config.toml
n_layer = 14
d_model = 192
n_kv_head = 6
head_dim = 64
activation = "tanh_gelu"
extras = ["capped logits"]
init_std_o = 0.0
optimizer = "muon_variant"
lr_mult_up = 0.862
decay_shape = "linear"
batch_tokens = 131072
steps = 5835
dataset = "wikipedia_en"
MLP neurons of a small language model. Each row is named by its layer, matrix (up: input weights) and neuron, and shows model dimensions 64-191. Each number is 128 + 32 x the weight over its row's rms, rounded and kept within 0 to 255.
A block is one neuron, or neurons of one layer that tend to fire together. Before each block is what it responds to, as a language model described it from the Wikipedia text at the highest values.

Wiki section heading markers
L2.up198 [141 200 151 126 168 164 163 134 131 131 105  59 118  66 110 147 164  83 143 100 180 131 186 154 136 187 125 175 123 133 175 136 183  91 102 148  83 195 160  90 160 113 198  76 135 167 107 110 118  90  95 105 156 160 166 118 120  85 162 100 103 108 126 113 141 136 140 127 192 139 168 162 106 129  72  89 118 138  95 116 121 139 161 116 148 113 126 154 109 114 117  82 131 130 138 107 125 127 129  99 142  80 125 151  94 110  51  94 143 110 163 147 168 142 155 165  87  99 122  64 151  89  95  91 103 158  92 110]

Mid-word name fragments
L5.up45 [133 106 180 149 169 131 114 168 107 111 134 117 155  88 143 129 116 170 103  64 144 161 148  75  86 141 163 102 164 125 105 137 135 135  66 140  89 136 113 170 119 101 115 126 171 124 180 119  70 131  74 142 114 106 155 143 153 101 148 103  88 148 181 140 197 106 136 139  52 184 144 145 141 126 118 117 104  70 172 141 193 130 133 130 134 193 126  82 121 194 107 192 157 132 151 131  85 140 114 166 167 103 169 103 133 140  96 111  63 123  72  86 129 120  75 163 110 157 129 112 168 148  96 118 126 144  99 122]
L5.up309 [143 128 205 129 148 129  45 112 130 148  83  58 122  63 109  87 118 121 150 115 155 141 102 165 160 161 164 137 150 135 133 145 102 179 149 187 134 110 172 123 140  93 164 124 152 161 142 148 131  46 170 132 137 176 159 117  85 152 150 135 108  62  80 141 147 139 170 102 125 129 142  87 127 137 127 125  90 155 145 188 133  84  94 171 135 131  78 167 159 103  94 114  78  27  84  69 117 163 100  95 220  89 111 160 186 129 126 133 172 147 143  94 132  79 137 195 117  99 156 122 131 156 138  79  99 139  98 110]
L5.up321 [129 156 145 113  87  94 187 143 104 114 153  66 133  58 107  82 115 157 128 122 141 118 181 115 136 161 110 170 135  89 149 139 189 132 126 163 181 188 175 155 107  74  95 110 154  98 209  96  86  96 163 113 113 147 135  92  60 148 139 164  45  92 107 107 133  97 144 152 118 132 120 146 124 129  93 127 117  77 149  89 146 120 107 106 142 137 166  91  94  73 133 112 127  73 125  93 108 107 125 111 113 137 152 134 138 131 105 158  97 176  94 150 168 141 185 170 109 124 117  46  75 178 173 114 125 160 183 116]
L5.up335 [108 165 127  66 148 133 144 107 158 123 183 113 193  72  98 126 166 173 152 130 171 182 144  79  90 138 168 144 112  98 104 152 120 160 159 111 137 138 139 132 118 105 108 129 177 103 187 128 149 123 113 124  93  97 127 129 119 115 119 101 141 119 154 154 218 146 167 140 100  91 148 143 137  96 147 142  76 140 128  96 148 132  92 174 160 162  69 109 178 197 147 144 179  46 118 175 105 106  75 152 120  92 153  67 117 133 140 139 112 108 102 135  88 122 138  91 125  56  92 173 106  78 102 127 162 161 116 123]
L5.up460 [135 138 156 140 132  99 128 161 165  92  77 133 171 140 110 134  74 132 115 158 147  78 120 126  74 170 111 152 198 125  92 136 128 167 120 132 127 122 139 140 119 107  19  97 127 120 112  90 103 124 140 122 124 121 162 133 101  61 100 109 160 130 135 140 168 143 121 216 149 128 183 150 136 213 155 118 162 153 146 154 110 158 170 126 117 134 112  92 120 108 124 134 143 164  84 147 110  98  54 179 174 102 122  90 122 207 119 163 133 150 169 128 136 108 135 174 116  74 116 171 142 133 122  83 115 147 113 160]
L5.up535 [149 130 167  97 137 129 140 186 106 124 118 172 150 154 108 108 134 159 146  89 108 178 166 107 136 163 175 130 181 178 128 114  95 165 138 155 116 180 118 120  97 136 142 155 140  88 139  64 139 122  45 174 188 104  84 130 180 101 137  35 155 138 138 121 114 105 117  38 147 142 124  98 190 111 124 107 137 111 101 136  84 133  99 190 144 133 146 112 135 136  88 108  98 143  97 152  84 145 126  58 166 121 180  71 120  89 122 128 121 138 126  90 155 100 167 203  52  99 116 146 172  63 156 126  91 135 125  96]
L5.up595 [ 92 182 195 107  87 149 157 126 108 154 125 130 194  87  53 165 205 102 140 121  81 125  99 124 113 171  98 165 147 157 145  62 143 107 114 115 122 148 168 136 106  84 136  79  55 182 144 128 118 109  88 141 176 127 105  63 135 114 162 207  92 160 146 144 169  92 109  80 103 153 155 136 132 162 144 145 139 115 189  52 154 111 134 122 129 185 113  87 143  73 118 184 120 124 125 177  92 133 152 104  71  91 150 119 158 126 132 109  85 122 147 161  99 109 129 160 112 140 145  85 155 111 112 123 122 166 169 194]
L5.up725 [119 148 118 150  94 125 160 115 122 106 110 157 142 114 110 105 130 142 105 158 121  66 166  87 144 166  68 125 182 104 149 164 109 131  96  86 155 137 143 137 160 147 123  67 167 154 154 124 110 141  89 117 118 174  66 157 132 164 104 157 103 178 148 153 147  92 115 126  62 146 160 138  94 103 161  34 139 164 106  81 125 110  85 137 118 142 115 116 135 174 213 102 181 122 134 117 102 154 136 105 102 124 158 144 170 122 150 104  92 115  90  66  90 166 166 160 135 164  85 103  99 117 108 166 144 179 170 131]

Mid-word consonant pieces
L2.up698 [104  99 136 131 112 139  91  83 110 152 135  87 188 123  87 132 122 109 161 135 155 155 122 122 118 141 168 202  95 137 174 116 167 115 126 173 137 147 180 123 150 121 104 141 137 123 131 155  78 138 119  91 148 192 118  95 105 120 126  88 119 174 133  95 139 144 126  91 104 111 126 126 105 173 149 135  85 188  57 141  90  95 175 152  95 118 135  98 110 159  74 134 189 137 120  58 155 158 143 147 113 132  84 151 169 128 176 104 112  89 119 104 149  81 121 146  68  73 171 105 157 105 128 140 165 116 104 155]

Mid-word name fragments
L4.up172 [115 143  81 121 209 143 195 164 135 143 149 119 126 132 127 154 121 121 161 185 142 118 162 155 159 117 197 126 175 105  75  55 146 107  90 147 157  93 111 107 170 101  62  64 100 121  42 118 122 118  71 127 143 135 128 138 156 102  46 113  85  92 134 123 160 132 130 153 109  75 140 154  99 138 173 206  90 125 106 132 152 119  75 102 100 138 144 105 129  63 135  71 204 116 160 117 104 121 143 141  76 117 141 133 152 130 142 208 175 157 121 166 158  70 119 153  63 137 103 122 174 115 160 114  69 151 132 161]
L4.up203 [135  96 101 124  93 159  71 207 134 101 118 138 142 117  88 111 151 174 114 131 122  87 164 139 145 112 105 106  70 161 136 118  87  80 120 168 115 143 116  77 111 124 145  76 121  85 101 170 156 120 100 133 148  57 121 158 175 103 157 146 151 146 140 151 152 141 106  62 180 140 139 110 135 110 146 123 104  25 173 101 183  94  98 112 116 125 182 169 108 141 144 137  93 110  94 145 138 166  87 122  74 113 170  96 169 138 153 119 114 188 125 128 115 100 166 118 154 131 156 176  32 136 160 172  56 160 170 107]
L4.up215 [119 100 159 139  98 117 170 127 115 143 149 122 146  98  96 117 159 119 132 180 133 110 131 159 149 132 104 111  88 142 150 110 124 124 129 136 144 162 146 163 139 156  95 122 154 128 178 197 152  94  64 133 149 141 163  84  59  98  56 106  58 125 137 110 138 148 106  55 139 146 141 121 149 140  75 163  75 156  64 121  81 170 131 133 135  56  83 100 156  99 138  99 111 179 144  94  84 164 159 106 114  67 166 169 135 144 154  63 115  80 143 113 103  96 210 151 165 149  96 152 113 103 147 114 179 179 108 152]
L4.up239 [ 97  91 152  76 150 113 136 149 125  72 103 157 175  73  73 110 123 180 152 164 148 137 214 132 113 147 172 135  81 105 155  98 148 181 144 149 161 131 146 140 134  61  35 146 148 109 153  85 154 146 119 149 163 113 110 102 124 119 124 138  96 136 194 167 110 119 179 122 104 146 144 113 106  94  92 141  68  92 119  83 139  74 100 151  96 111 121 101 137  82 167  95 123 156 145 174 130  97  72 118  66 121 169  99 141 112 171 130 170 191 192 146  71 123 162 113 143 128 170 137  97  93 116 142 101 139 155 136]
L4.up264 [146 123 181 174 155 125 109 112 126 118 182 138 104 161 177 158 110 106 104 115 191 110 158  65 148  73  79 167 133 137 172 118 119 184  91 115  91 115  85 106 153  87 123 126 128 141 192 110 148  65 133 132 140 186 103 121 127  83 121 120  94 155 157 179 101  98 117  94 114 139 157 190 139 138 134 182  86 148 139 106 121  80 164 174 188 142 158 118  89 106 160 134  92  84 115 107 147 144 163  84  70 118 100 148 154 133 137 139 103 134  93  61 134 151 213 102 129 163 128 142 174 148 123 167 160 177 136 110]
L4.up422 [160 140 157  77  86 147 164 151 107 108  62 120 138  85 157 126 162 201 164  94 140 134 157 164 139 196 140 172 117 150 122 126 127 191 126 118 147 150 145 159 154 140  85 117  86  77 108  93 115 104 146 106 147  98  98 119  92  97 112 186 122 106 117 168 135  79 166  91  96 165 114 144  92  56 108 134 133 113 139 119  90 136 148 131 210 100  83  59  99  41 154  51 135 121 141 133 154  52 115 108 108 101 183 171 182 157 130  68 112 142 105 107  98 158 127  57 107  76 141 123 128 106 147 109  97 156 149 172]
L4.up477 [140 120 105  69 202  89  89 161 137  35  90 116 147 194  82 119 135 153 154 122 130 163 167  71 106 129 128 155 115 143 105 124 123 176 101  88 166  89 121 144 131 111 113  93 128 112 137 119 123 114 147 145 131 128 148 135 102  89 104 107  90 107 128 109 198 113 205 146  86  97  72  92 127 108 135 167 101 200 180 140 128 148  83 149 170 101 177  94  82 142 153 100 127 135 189  74 137 134 108  82 141 187 108 125 118 122 106 170 154 128 112  99 134  87 155 122 147 142 133 172 108 132 195 134 133  63  73 114]
L4.up755 [101 169 125  95 114 113 102 167 121  85  84  84 112  43 127 101 200 104  89  93 169 103 130 164 168 120  98 164 149 170 197 104 142 114 133 177 100 144 133 126 129  67 130 131 123 175 132 139 102 121 111 139 180 106  52  99 132 131 175 126 160 155 175 189 144  81 148 154 127 159 182 140  91  52  92 109 175 137  79 143 162 109  96  82 147  84 158  79 152 113 150 189  64 122 111 102  56 108 104 154 129  92 137 188 152 117  39 106 158 121 158 143  98  86 185 146 133 144 176 103  92  81 142 135 134 126 141 131]

Section-heading closing markers
L5.up27 [128 154 142  90 145  62  85 103 122 127  41 134 146 144  34 116 146  85  90 180  83 111 134 127 166 141 162 135 109 226 116 108 136 108  99 131 201 154 135 151 153 146 122  58 100 124 171 107 137  88 146 158 128 121 167 111 186 171  97 128 149 116 125  94  91 138 175 171 138 136 143 162 152 116 136 103 158 132 133 124  89  87 198 124 176 162  55 158 150 120 127 188 117 119 104 162 173 139 147  87 120  90 125 144 131 190 130  82 115 105 131 140 155 153 133 150 123 127 115  95 129 122 138 104 135 171 158 121]
L5.up217 [111 148 165 128  55 119  86 103  57 130 127 119  99 107 163  84 141 154  89 116  68 108 140 156 112 109 142 190 144 128 161 107 168 141  99 127 144 155 127 103 164 143 179 144 123 112 139 163 128 133 167 166 117 157 199 134 142 117 134 170 160 135 167 147  95 170 114  91 122 143 146  97 111 112 113 105 134 152  99  75 133 119 124 114 159 108 176 109  86 173  91 139 121 160 128 114 232 114  82 178 134 140 213 121 135 157 127 150 157  93 141 189 138 151 105  96  96 113 125 104 108 112 139 102  83 137 198 143]
L5.up358 [ 92 174 175 140 108 101  95 143 108 107 131 120 106 120 132  80 102 138 137 180 167 101 146 102 105 121  85 158 105 143 159 159 210 178 159 178 123 137 165 137 160 126  96 120 123 110 131  93 119 111 170 136  75 109 182 142 133 124 146  94  90 120 171 100  65 183 164  80 100 123  97 122 199  83 108 146  71 195 158 128 117 104 173 145 204 138 126  82 134 131 104 179 130  49 130 176 143  90 150 105  87 131 201 139 121 162  97 100 116 146 121 154 117 152 109 146 107 167 103  87 120 118 117  57  63  92 148 122]
L5.up377 [ 85 159 139 104 152 155  43  87 133 160  45  79 160 163  77 114 141 147 142 163 152  76 102 119 115  94  92 117 133 161 122 117 117 151 104 131 162 126 154 140 140 170 115 105 136 109 111 123  49  88 103  91 102 142 138 154 173 149 160 168 140 202 128 142 135 138 150 172 143 121 161 123 151 120 110  93 111 124 118 219 113 118 119 158 154 223  90 169 160 195 121 143 167  98  56 103 156 149 142 125  99 148 128 175  82 127 171  85 168 145 147  75  77  85 110  81 115 162 161  94 146 111 107  95 102 131 121 137]
L5.up548 [104  91 110 126  53 129 115  93 102 203 156  88  88 119 147 159 123 169 101 125 134 111  76 148 123 102 165 112  99 200 154 134 139 164 120  92 139 134 125 124 158 153 150 106  97 116 117 117 141 131 207 167 134  91 121 108 108 154 164 109 121 147 124 110 131 105  95 134 111  84  94 174 135 104 162 142 103 115 154 116 128 103 103 114 154 175 153 163 128 166  84 136 122  91 143 182 173  96 201 113 146 123 188 100  95 167 162 180 152 136  68 187 131 179  72  96 159 174  82 119 130 155 100  95 134 113 164  77]
L5.up607 [ 97 107 102  84  94 109 113 123 152 171 128  60 128 115 126 134 161 182 165 169 127  59 122 129 136 206 136 104 180 190 123 133 114 114  93 106 134 165 119 117  70 135  93 132 101  77 153  82  90 111 170 122 167 111  71 121 112  75 159 144 138  90 111 147 138  98 124 181 201 151 174  94 129 105  93 134 114 163 132  95 185 104 117 111 181 245 102 119 114 106 185 108 183  95 125 172  85 143 146 174 157 145 197  85 102 146 136 110 133 160 181 166 107 109  86 127 123 123  92 123 129 130 128 146 109 161 159 134]
L5.up731 [127 199 179 120 126 168 114 137 109 105 176  64 112  88  92 157 153 103 135  97 154 157 162 102 141 147  84 145 125 151 115 179 128 201 131 107  87 146 121 156 156 139  88  89 139  66 173 137 114 100 147 138 182 139 134 131 156  71 143  84  81 156 167  61 130 150 184 148 155 105 137 118 129  39 136  88 152 114 129 109 111 144 165 134 158 164 117 166 103  89 119  87 145 117 138 140 147 173 137 198 157 102  93  83 189 163 124 123 139 134 109  92 120 109 126 102 171 198 107  82 110 174 127 118 106  69 140 181]
L5.up748 [ 99 143 156 168 115 103  75 119 163  47  81 129 164 106 155 118 151  54 107 142 130 103  74 121 129 142 102 166 157 168 129  95 117 173 157 109 170 174 163 157 155  67  91 101 116 142 176  49 190 106 168 108 161 135 113 121 146 151  91 120 127 155 126 156 122 133 158 134 129 100 169 120 100 213 126 104 152 171 150 122 124 146 166 172 124 157 129  94  94 122  72 188 123 105 149 146  93 107  99 155 110  73  95 152  84 146 144 122 146 100 114  97 175  71 129 156  86 137 116 159 112 124 166  96 138 111 167 156]

Wiki section-heading markup
L4.up5 [108 136  53 137 152 116 121 131 117  63 105 153 121 150  88 102 164 147 138 149 125 118 132 151 113 120 136 139 121 106 144 155 142  85  89 169  78 177 116 123 105  59 134  64 126 166  81 126 107 108 171 100 140  82 158 147 122 119 186  84 126  52 117 123 121 132 119 110 123 132 163 177 167 164 130  87 153  95 147  96 114 176 128 119 135 226 118 183 125  94 109 144 129 145  70  76  83 150 119 132 118  81 136 126 155 141 170 154  93 120 108 145  65 130 120 138 135 113 174 173 169  86  72 100  63 174 118  98]
L4.up113 [142 172 113  65 153 128 115 136 181 116 102 153  80 153 124 152 134 157 111 160  70 140 127  89 143 114 121 184 129 149 117 106 102 153  70 148 136 117  68 152  68 143 145  83  90 121 145 106 119 101 125 136 153 110 142  90 101 133 117 187 140  75 117 118 140 130 122 141 137 136 123  81 182 102 199  75  87 156  80 116 134 136  97 114 147 124 125 157 134 169  81 105 182 102  92  95 102 158 176 149 203 191 223 112 131 120 215 104  89 153 149 125 162  87 116 104 104 136  91 142  80 107 134 149  98 131 103 102]
L4.up191 [ 76 117 135 129 119 110 156 117 157 176 113 110  80 106 119 104 108 141 141  57  88  97 114 126 118  84  77 159  80 196 181 181 176 149 117 138  97 158 160  91 141 116 158 132  65 122  90 116  96  81 170  97 170 163 116 188  96 114 187 180 141  82 142  99 143 139 149 100 121  91  85 123 105  87 105 150 204 108 131  31 155 134 112 145 183 150 191 115 111 109 102 145 111 119  83 139 138 133 183 111  84 148  99 148 165 137 138 139  92 138 152 105 116 126 173 113 148 132 140 131 140 142 111 168  87 192 142 172]
L4.up471 [132 175 131  74 125 127 112 104 128 164  91 145  89 127 135 149 133  98 156 128 107 194 202 137 136 132 140 114 160 162 135  78 214 118  90  90 154 111 158 123 177 128 162 103 158 129 107 137 135 183 137 127 171  86 190 108 124 140 201 122 135 116 148  94 118 145 154 130 148 130 119 156 168 141  75 136 161 140  95  98 166 131 183 155 137 102  47  85 133 137 132 162 106  95 109 143 132 112 116 162 102 109 150  90  80 124 135  97 122 136 124 152 105 142 100 131  70 150  56 153 143 102 108 110 177 168 138 166]
L4.up548 [124 175 177 158 154  97 175 124  92  98  82 178 144 125  87 111 135 104 161 141 193  49 159 109 109 117 198 178 150 181 179  77  88 145 116  62 143 171 106 106 139 126 171 154  96  96 132  67 124 131 123 103 148 126  79  80 149  85 130 126 106  74 109 138 129  72 164 137 111 114 102 144  97  84 119  97  96 155 140 134 129 122 162 103 186 110 105 165 108  94 108 147 175  59 110 154  80 141 142 117 108 153 117 115  94 170 114 158 133  77 109 158 128 152 139 115  72 130 144 185 112  78  84 114  86 105  49 164]
L4.up592 [103 156  90 121 124 140 144 111 130 117 150 132 121 109 163  80  96  88 138 169 162 143 160  96 131 135  86 160 139  73 118 129 117 157  80 121 186 135 144 110 143 118 106  50 127 152 129 176 109 193 169 106 129 160 159 101 140 181 140  97 143  88 165 137 100 153 127 126  66 131 142  78 125 196 155 105 119 134  81 162 115 158 124 158 118  91 150 154  77 140 171 183 175 157 133 105 140  79 137 101 102  88 151 110 155 139  78 104 107 150 187 166  95 119  61 114 145  92 115  94 184  98 128  98  47 100 129 132]
L4.up673 [138 134 183  72 123 114 133 128 167 133 129 144 166  98 147  98 154  89  93 104  91  84 184 129 125 112 120 105 153 167 111 155  72 139  58 105 128 150 178 144 118 116 170  96 144  82 134 146 125 144 195  89 189 188  69 188 140 123 144 159 123  94 119 134 112 166 139 115 106 105 161 151 132  48  95 121  74 155 147  33  83 123 109  85 160 108  86 157 137 168 134  97 173 169 148  96 124 100 177 178 123 147  88 144 117 140 145 103 144 149 137 130 139 158  77 118 112 106 101 162 130 142 101 104 147 111 129 103]
L4.up730 [115 131 121 186 136 111 111 130  90 145 173 120 114  94 186 117 117 148 151  67 129 127  77 125 202 130 107 120  98 105 141 190 127 143  32 139 128 104 146 138 128 111 165 115 154  72 127 144 125 152 207 142 126 110 213 162 146 104 117 119 163  97 158  83 123 133 150 184 160  90 101 150 124 113 152  86  96 197 184 167 154 159 158 130 109 106 104 153 175  81 193  94 112 101 128 126 115 110  92 154 187  85 106 164  62 162 109  91 145 128  97 159 117 144  91  96 116 117 132 161 126 135  72 132 108 131 145  93]